config.yaml
n_layer: 9
d_model: 192
n_head: 6
n_kv_head: 2
head_dim: 32
d_mlp: 512
vocab_size: 8192
activation: "swiglu"
norm: "rmsnorm"
norm_place: "pre"
norm_eps: 1e-05
positions: "rope"
rope_base: 10000.0
rope_fraction: 1.0
qk_norm: false
attn_scale: 0.177
bias: "none"
tie_embeddings: false
parallel_block: false
init: "normal"
init_std_qkv: 0.0311
init_std_o: 0.0311
init_std_up: 0.0311
init_std_down: 0.0
optimizer: "muon_variant"
lr: 0.00485
lr_mult_up: 1.29
lr_mult_down: 3.0
beta1: 0.9
lr_head: 0.00687
grad_clip: 2.0
warmup_steps: 200
schedule: "wsd"
decay_fraction: 0.413
decay_shape: "exp"
final_lr_fraction: 0.05
batch_tokens: 8192
seq_len: 256
doc_mask: true
train_tokens: 108600000
steps: 13257
dataset: "wikipedia_en"
MLP neurons of a small language model. Each row is named by its layer, matrix (gate and up: input weights) and neuron, and shows model dimensions 48-143. Each number is 128 + 24 x the weight over its row's rms, rounded and kept within 0 to 255. Numbers have three digits each. A neuron's up and down rows have the sign that makes its largest values positive.
After each neuron's rows, "fires on" lists the tokens most often at its 100 highest values on Wikipedia text that the model never trained on.

L3.gate84:094095137178101137088104158177143143148096115104164088105110151131120105128129124124112128129163144120140142109138111096158123143123126133131136143120167124116122083076134103132110122127152151124086175121118147112141150124120115124183144099133130104159107163124108161110148098133097120116
L3.up84:107097088146139141092116137158127123149125100114120084114135099110126141127170180143126103138160128079084140091162106152148131144155138131177101115103176132121137169107138146120083144104077176126156133138165158139102123140167120117161154077120137111157129095158146151108109102155143111151
fires on: " =", " was", " is", " zone", " Area"

L6.gate125:074156086184080118122175125136129153128115151127102103160132170100109156083116138126063138173146122115128137099052133147130135153150091137136092178105150085145105138081140137149142097160122088144142097144095118147161132168136117108120157102133147114119126144080094139114141143116143170185
L6.up125:132151137158146114105127118135113127133162106107143113132150136106106132124142140150132108134093109104140089129132109097143136139095102151193142124098128150118073105115132115135112121094122142130128126167079107117115136137125103163112122130159095095155105116141101140160128155124126129115
fires on: "-", "t", "d", "ock", "k", " of"

L3.gate481:079111115115097071114152133151085135135135105166130145133124142141120138158052067125135103114091106113123123090130087126123117114110155165177141138134130112157144156157106128139118130106162097106108115138113092126114176144130144124141127142116173110123146121118153172121109152173081101153
L3.up481:143136129105144154162145129131138137174109134160115153146099136166092124147123139132168107117132077155148142115098094153137148121117102107112128085138135123128129121152105123127086133117115120141140121125163165129120094075133150128133148090140111121124117165141119121080131115120127079115
fires on: " also", " later", "s", " eventually"

L3.gate467:102090137099104140128097134175128115101104144131100144119155148130111122134127110118121141118106128097134167097138108153119109128136103160107113151127105097128164124090152122141127148142153120113046130118132137089116155189185111137073107100119141147112133154144097108159111122101130134126
L3.up467:125146136104060149092103137155108125124111131115093127110161117121127118154118096128097098115119150103177131155105144139130132111115090158122138154134139115105125107107149116119142145124132162122051137154159141119085163143192135137115094106159129131122145149160097121133095107175126141081
fires on: "\n\n"

L3.gate400:130128136137132150097109135136112144132142118106158126106128126126094117119178088123083109156121074147146157075135139090139156136145117134109079124145143144139125174135178108133107108144102138120120118151068147128135105131112140144119157130131149162141156138128140215098125139149096175161
L3.up400:108127123153155102128137121130136109118127140108131146142130060110089087117161097078121143146125098146126148099121130117090134127133135149133147148131166133168130130127145085117144114155121142131130148109080107133131124119103115121156171149099102144155153153079102165133200115159116148171
fires on: " |", "N", "bl", "R", " m", "\n"

L6.gate173:110096139129131149153149159093095110196136108115104145148165109138142126116115120112155162138111129122147118045122108131123105161103109132116101081107125063146129137130166087134154141120142133125131096128100132136127116168107127111116073121133129144127128138163119148093121089114151156117
L6.up173:120119142081116137132149095121159067121152131111154128131093129123065150138173106130102123136125106114145204141132092131088088131136133132115156161143094131121082104127109153129159144111136155130136112107134103108119111181109129143109176119132158159147129109129132135146092126149152132163
fires on: ".", "\n\n"

L6.gate304:142153149097133153118103103115143169154163147126137152125141160097137123090153131173110130176122167136120138136141117104116145146101146140136104076111114172142113153102120130153150094122102139121115156147158114133104115126168149115131105117120172138137177099138095114134107105105101114139
L6.up304:128135146135122118124081102146130114136157161132087144099148145101131068128157120146168123146096190155144148135151128123132174158117152131137097105151121143139121141076192177155139116121099137121086160155164113131136140160189134104093122117115154125142135142122078135124095111124103128120
fires on: ",", " United", " Northern", ":", "\n\n"

L3.gate323:137057139137140114158111137112157154124130171165144131082093141084135109135153079140137124157127118111158141138143113127097128174136128144133127094141089126119133098131158147149106148082113169123168119081091083130131149105123098134135152126130140092115112142128143142228118132118150116139
L3.up323:079097088117118112177117133144120148153131145166125151133144155080133146156117115121118156139121081125132142129130146150129145147183098132134141154120119132098125131130107114123135141108082112121152103114183068145157095118117098150152141126137127160121100111101123156095087143068094146151
fires on: "i", "ed", "u", " well", " that", " of"

L3.gate20:140091131130127100143137082099138121104083163117128122113147130160124140117150140147113096134167123106146108128151146109136184115116121143142106130148151097100173151123141197184100164118148156090105113121188158165109142134111139144136124103104143132135123124114145115158126103181097104098
L3.up20:113115151092099175121105138095098132117136133143127145136105065117115102077131158159075118111117123120117132160088117123113131124155170164133134133131195152136129110107123128079133109142115093143117129165116132133146130199103112105162105160143148129116108130167133116116114134128131106148
fires on: "e", "it", "ide", "nt", "tt", "lt"

L3.gate479:115132129123165149089117135130118124184126097131139107106120128160120146095146130102124141144116123140152154049146092146114105131109141146103145131155129075129124169160115088081107097131127142131113115128123147173135122112160124147162125096099168117115078066136120138088124136124092118092
L3.up479:161154104109153136138167128146143160131121133084136107105145111159094133140153077125163122153140052133106135129114143122086102153163145090097118154143133135119125111131101143171146139107100162117147134139151155160112134123121110149152111134128137108090080121137151124114129137116129107100
fires on: ".", "16", "17", "15", " —"

L6.gate475:108145133113099100155148136133135130098151146082115153161111122120086145138117118125113073133168090131109128104104100161136117153175144133138114134145129136090133110166111108153109082131147150139187124109092162111109161111137115115106139131118127129149123126130097123140120087141163113089
L6.up475:126146141094114079142115171134105117120101075100149121173151155141118122135117146125165115118112129097118139110154089144091131162130173101123136155105124149115166086146158132101113133118120163121138153084117162080126106141115131103097147114092088138161168115102102142071131076131095135150
fires on: "\n\n", " are", " of", " the"

L3.gate75:139114157135112176138099118122101102157113133147087124145112147146162136117120177105131099108076152081151170101121172157114131112102124133158137126117167133153144106115158127185124109139136136141111146103104119182106107109103141145087114132092120161133095130159089154140131114083133131133
L3.up75:155114139145143126150141137137122160139094091184106127158133136132128142146085120094121162135156119100104152116123115144107135146100145111102163114111114133152134124106107142139095116106112138116155140142121109128085111101173138175102174135108135117116093104109121136148173133134135121152
fires on: " El", " Fel", " Sil", " Ol", " Her", "Mar"

L3.gate37:146126182129132110150120145065159132132124141139140160138137100150105108130084096107148119104154123102129140165117128140115146112096129095124161111101115145161117146153135132140136149123132164125153108113097110180100189157101106122135128109160140119098108150107169118163150106132149120121
L3.up37:105137154121114134163167080110118118152124146087098108110125118138107127111114163154174130146132141115131101115143137125123147129149115131139158110069128142114093119142115113142089159110104102151136082116095114156106153097141161125084112149144127139108148123145112128125189123183119100096
fires on: "sa", "de", "gu", "af", "erg"

L3.gate354:201131141103131115086103170182136097135090121083155152167126114170147114120087142103133055107135162147145101116123069133103164106139125106150125133140091117125102137118120145129134101111128136133129172096117141139138126129094113123167121125102095143136176103134128128133131108126137169122
L3.up354:124102111092136139119075114110150118120184159133150124143107152116148133141117114158124133145144126155076119129125104107116165125117150108112118069114158102171134156138160122070111131101098102128104105114118122119122146125099149112140091119131103160043159149120159120178119144133133113105
fires on: ",", "ry", " 5", " 18", " 9"

L3.gate334:147142103150096127094133119152110144125107136119104153149134137122113124127136104154110113164147114081129106131154104124147159072130122096145133124098085091108171131114176142179119100095124146127123118134119109151098155100108108170134157076123143154127138120097170128103152086128136116141
L3.up334:143131126138113066128142116156118134151119120136135133162128172132082115151136134181134119122129113111133140093121134183134144124154115142139117141115148107106137177102162097101150156083130107159166115149101124102114116117172127159102138119129105128132100141131096158144158141151152125127
fires on: " 2017", " man", " 2018", " 2016", " 2020", " 2022"

L3.gate171:132133143121120086119164119135136143125125088130074140152094161159099149130106130133123155130145158131149128096101120115085130120156178124169173102113140110082108113116129115129082132114135137137143115118157080115074099110159164116109151167126118120185147099125115152113070131149058140122
L3.up171:114090105118102135125097141087112104068093153124155125127130152070087159149117139134129104153110129114131146152099059124124151091148117112125106159117110103128164108113133160113115083131113121154138093117149088165122124126086116105163133126138139127091118128135119050112098111085110137162
fires on: " that", " following", " result", " real", " human", " where"

L6.gate243:134138085129143135130112130151103129155079129136193123140136118177117155124134128113103164135087126098132079140074154142115137154136098087112129107122099166046148133108120133141156112114120162143151144099082102164146093158104097128103094179139148148132125116129116165106138125104093159148
L6.up243:092149093081120109117101109138140115161107101095092130129146122120107143116115131150128124112129146133116135078111148138101120138094114123141084099174115135092113097148130159104160078130111160116168087141120122141134108129091106163126117133123100147135115133129140123116110112120151119113
fires on: " as", " per", "000", " in", "ed", " million"

L3.gate357:125104086129098109097121150142176142120144167117132078115199103129124126105143128144127121141119101156091130165137128113154100151145112157142099140143101107110127169151148134149117150133142149127134141115129119101138136134100150096112126104160143155069128156123142113151131139140123163152
L3.up357:134127094084126089095164114160144100144164105091090122147136116116105142135125100147108143126050148175122111161116102116134161152168137174144106142111171138150112150126119108145142089098121105151112142143108117126152131100105160091128100136109088137123106160155154122076166142124126155114
fires on: " =", "=", " |", " career"

L3.gate21:113136088115115122162104123112130144124119092136146091109086169154094099084151126112099115145117113118172128139119148133135135132105159163143124149109142112151133147111117147131126139151144139109118145146137146108159138156076131101117151109117117148110076115135131132158133113140072139099
L3.up21:140162133097145120123150152107114158127122122162131130086110130113091149093105113108112113128150120094132142088137134147098134122111135136118107083127118106177145151140077125135125152143146142129108094150109112124133107187109136135118193114101080138137084074154151086187132083093100105107
fires on: ".", "O", " |", "P", "A"

L3.gate488:153151085111137098122098172144129120125159130099125115149145130156127132135141148180111113112104142118167128141128102141108123111118078127108173143129128132116091073118145131127179129104112139126145135148139080183130116098141138149117099146121108136162153134124129106155091104155152142108
L3.up488:151152124136115099124140136128113149132108152147097104147142134132090107124131098128096152156114106148087080142100141137111139114128120101107151094141168103154078101142153120146152165161164123144134153093119107137157117113139115101139172160113103109146107133097113143171121105178129105131
fires on: "\n", "t", "–", " began", "ll"

L6.gate415:110142113128145116146166169101151140142137153122109138158127128098136149101092114128173159159131122112106153092094111163089129141142156146142123092123131125133152099154118150112127120124148123155120134159124093137140056125086121131126090113132085094112154130139140094125164151125134131139
L6.up415:179106151155119143146112104117102121165128095074114136133115126105128157158123121138081131148165122108140098111137132126113094114085120121097122130091106141123109121125143095135145142103122106135097091111130094174136128145122135176132104111119098164147125111116145115132125112132106149161
fires on: "\n", " York", ",", " including"

L3.gate35:164156084097100094119114091113094146115164138116120100124156187056089154127104092127104116119116141139095182119137140142113122166137167099123113164174090134124113156134117145135121165134149115135119161143119141105152097166132150117127122129085083094117124117127123098146141144164139164113
L3.up35:125123082112131139149090123129125136113159132109138132142123174085119136124097151149125153141101139078145150122140087144096141151168125107139100160169129158112122140127118144102129112115170125169139118143114166112105122109130168161125140140111099082105152092136133107135171136132151122134
fires on: " |", ".", " rec", " of"

L3.gate161:122107119099109114131149140140153142106088137120123123132117104121077103092109135109093134158130129111171146128133071131127128132108116174116154123133144094149086144117142122105140141131143145119129125125175120133102169084156101107127125102164116170096105143125087137102099147102123134136
L3.up161:123136085144140134102150156168132114120137098135165125125134122131136083137113145129140111133150190094112127149123121144143119099119117212142122106088153128138129162135138120120167138101075140149132171150140160111148144082146106100102153132148160157137149142147125159073109114082118163125
fires on: "  ", " 2015", "arn", " 2016", "A"

L6.gate436:131139128153112123152134095126136150089151150166141087076113085132138152119103137123125136159198128132150114100159104111129128132075147145098142097180152176117083175151108089147100142101118133122127136134130152116166102132180134123145109116143152143147108134132172148143099079124110127131
L6.up436:129153142098124097160123081130144106078154136142142132108124086106137110143118136111138149139149137144187136084147138082092095119061123149090153092139190126131127149150118140125131113134146108124080118107145141104178119135115093133144123135154126108124115145102154103116071097139099150137
fires on: ".", "ed", "co", "go"

L3.gate105:175161186130120138139139130103130081155155133155138171130172125146107149165064147114121103116098124179093128147128126114114085174169131169092137135126138156148102129190097085124080106113141161118138120126101107163136089101136118151098123140118106131153136149106129126110175111101123088148
L3.up105:152143133131091136130112104135073132140123093109096132132133158135132163125093107145132099113111141133127150089123147138102147141107125150124151127143114132169137084135169135123167135151140179145126144124093122135117138097135060133158132175094134165158168083132108092129153093104149146120
fires on: "n", "l", "ve", "al", "or"

L3.gate468:177138106095079139143183099153151147142145111160110090141105162144124121133114145117167112149177112108168118122125108121142125135133135125130147187125129125122129201136104118144121155181169148134125129160121130127126135099184132118140145135090164155141122102140116144142130149143150120059
L3.up468:142143130119092103161152134087147142151107158177118121101138129117142092096116130113124102187158102208131157109138137125146124142091101093129173164119154095123162150152124134099098155132144134146116107106087141115106121133188135150131146134117113123180095112126112138152177131145092139144
fires on: ".", " |", " 2003", " 28"

L3.gate132:136136085120129125119146099151110112117139138135143101126116125155094126142126124152166112110134120089184109154070139144128165130130145156142112128128122147116136101091146182089118169118164125134132119115103107168135108102137149161125120147159145132074130137104109115138143129129107131098
L3.up132:127142141122138136127144143097121129130146118118137133108101176116122103116149096160140125129126154085074093139143095138103139190088132115142124132123191141121112171137075133083139135109143065146099081148109129151129078140138138133129121074125131120110133133169188168136099151095125174152
fires on: ":", ",", " April", " October", "/"

L3.gate460:094133105087164144176137143146146132171139149074129129095123146126128154112157091142090077142136161146138133131120130143087136063116088147135109114132121118112106139136139164140118168123084111099135136107122157146140139143115129110112152146162147116138129125100135088165120106149129131095
L3.up460:136120118064151142169152189109139146175137097117112152114150138144087161142171082155133100145137158138120151186071123155120160146102116131158127142131157120126127147126092147115163141106123137170115149104157123146115140168113112119143116111117135117164155160096126117124084126143090148122
fires on: "–", " –", "″", " by", "mo", " to"

L6.gate200:135103124138100153134104102188112119155116130129137085157174103133128138140154075161083118094120186172097097171113135132150132161060124153118114129073135151128104087151128127143151131076117148114113104140114123125104138101157122103141111109141138110141124127110099131177123061091121141110
L6.up200:132104119156126154119130130128174135134139141109121140133121146128083143129150110125073118163078151151115151164122173146154117156099137143153144133064132173144121113161163076149145151103082159122151103147107119110091120125134116077106099165139147133117159138097130102167136110103162116144
fires on: "ti", "lit", "du", "vel", "ter", "°"

L3.gate248:096137132120070148072130125152076124085099126129168151111130081115114085134143133132151138152192114115091132120130106156108132106111107147101112121140153126130120131096222151155141154138101095121130151113091145096058139142122134128144135137126120122166129103185121134150164126146175146110
L3.up248:079129111133105130075108160159147137134112103161161116146112124125117104074121112171137169117148122119133147101123122162123173100134131091156115090126163111158130147121146128123110106133117132120100140114133117099129154138082098161114129155159150154101162109176157121166126121079135139123
fires on: "  ", " lo", "Go", " go", " adj", "Br"

L3.gate280:161146120109097136105137153159095111158140124132115131165118143157136131131104146107195165155122116125142151121157151103118111183114138114105108129116100158137098171111114143118105126185159157113133140180130161077170122113109084127132125166154112127160114131148139180111134095141174096101
L3.up280:127088153139132161120130093140110128155137180121119151122088114121119125153128109117146161123111131128125126123087188148109163168142135163188110166120113120157146097144105147116092151149144133113139132129098112137116124091141123110130183099143138094146137163127143126124097084142126125127
fires on: "ng", "ed", "c", "é", "able"

L3.gate9:111105091106105081133129146124085127112146182104125122110114160093132121090134109125115133105129103126131134115139140111151087162121133149139126136121124114146130146144075127134112107124146126122153143148153145127115176161208095171147085135124092127138106132146143077144128123147129121126
L3.up9:136135133104108156166101124101085088153136099118125123099136106116136130122179109131088148109101140102148113136155145102133109136145103148191132123134105128112113114134109174120092166088161149151197137136134119153130138116149146130143110110141099111097109159126079150109117145145117137126
fires on: " =", "\n\n", " any", " graph"

L3.gate410:116105134160123169066104148128070126150178113093110092152163122162168134122141126165153126077109145112122143125107128113082111150144089116150169174134139112129125157139166140141124135138142115114127145134105148131126142136114146104164083132149149099143102148172143153094093167105115127131
L3.up410:146168108137181111125182132122139135128152112104160108122118128135138120117123107157140151096112128118087127199142144140076107069113153088109122131133092170102131109123157133147094118133128125169110131155140090157124166131094108118097133156136159150157171153120129115146108112156128124156
fires on: "="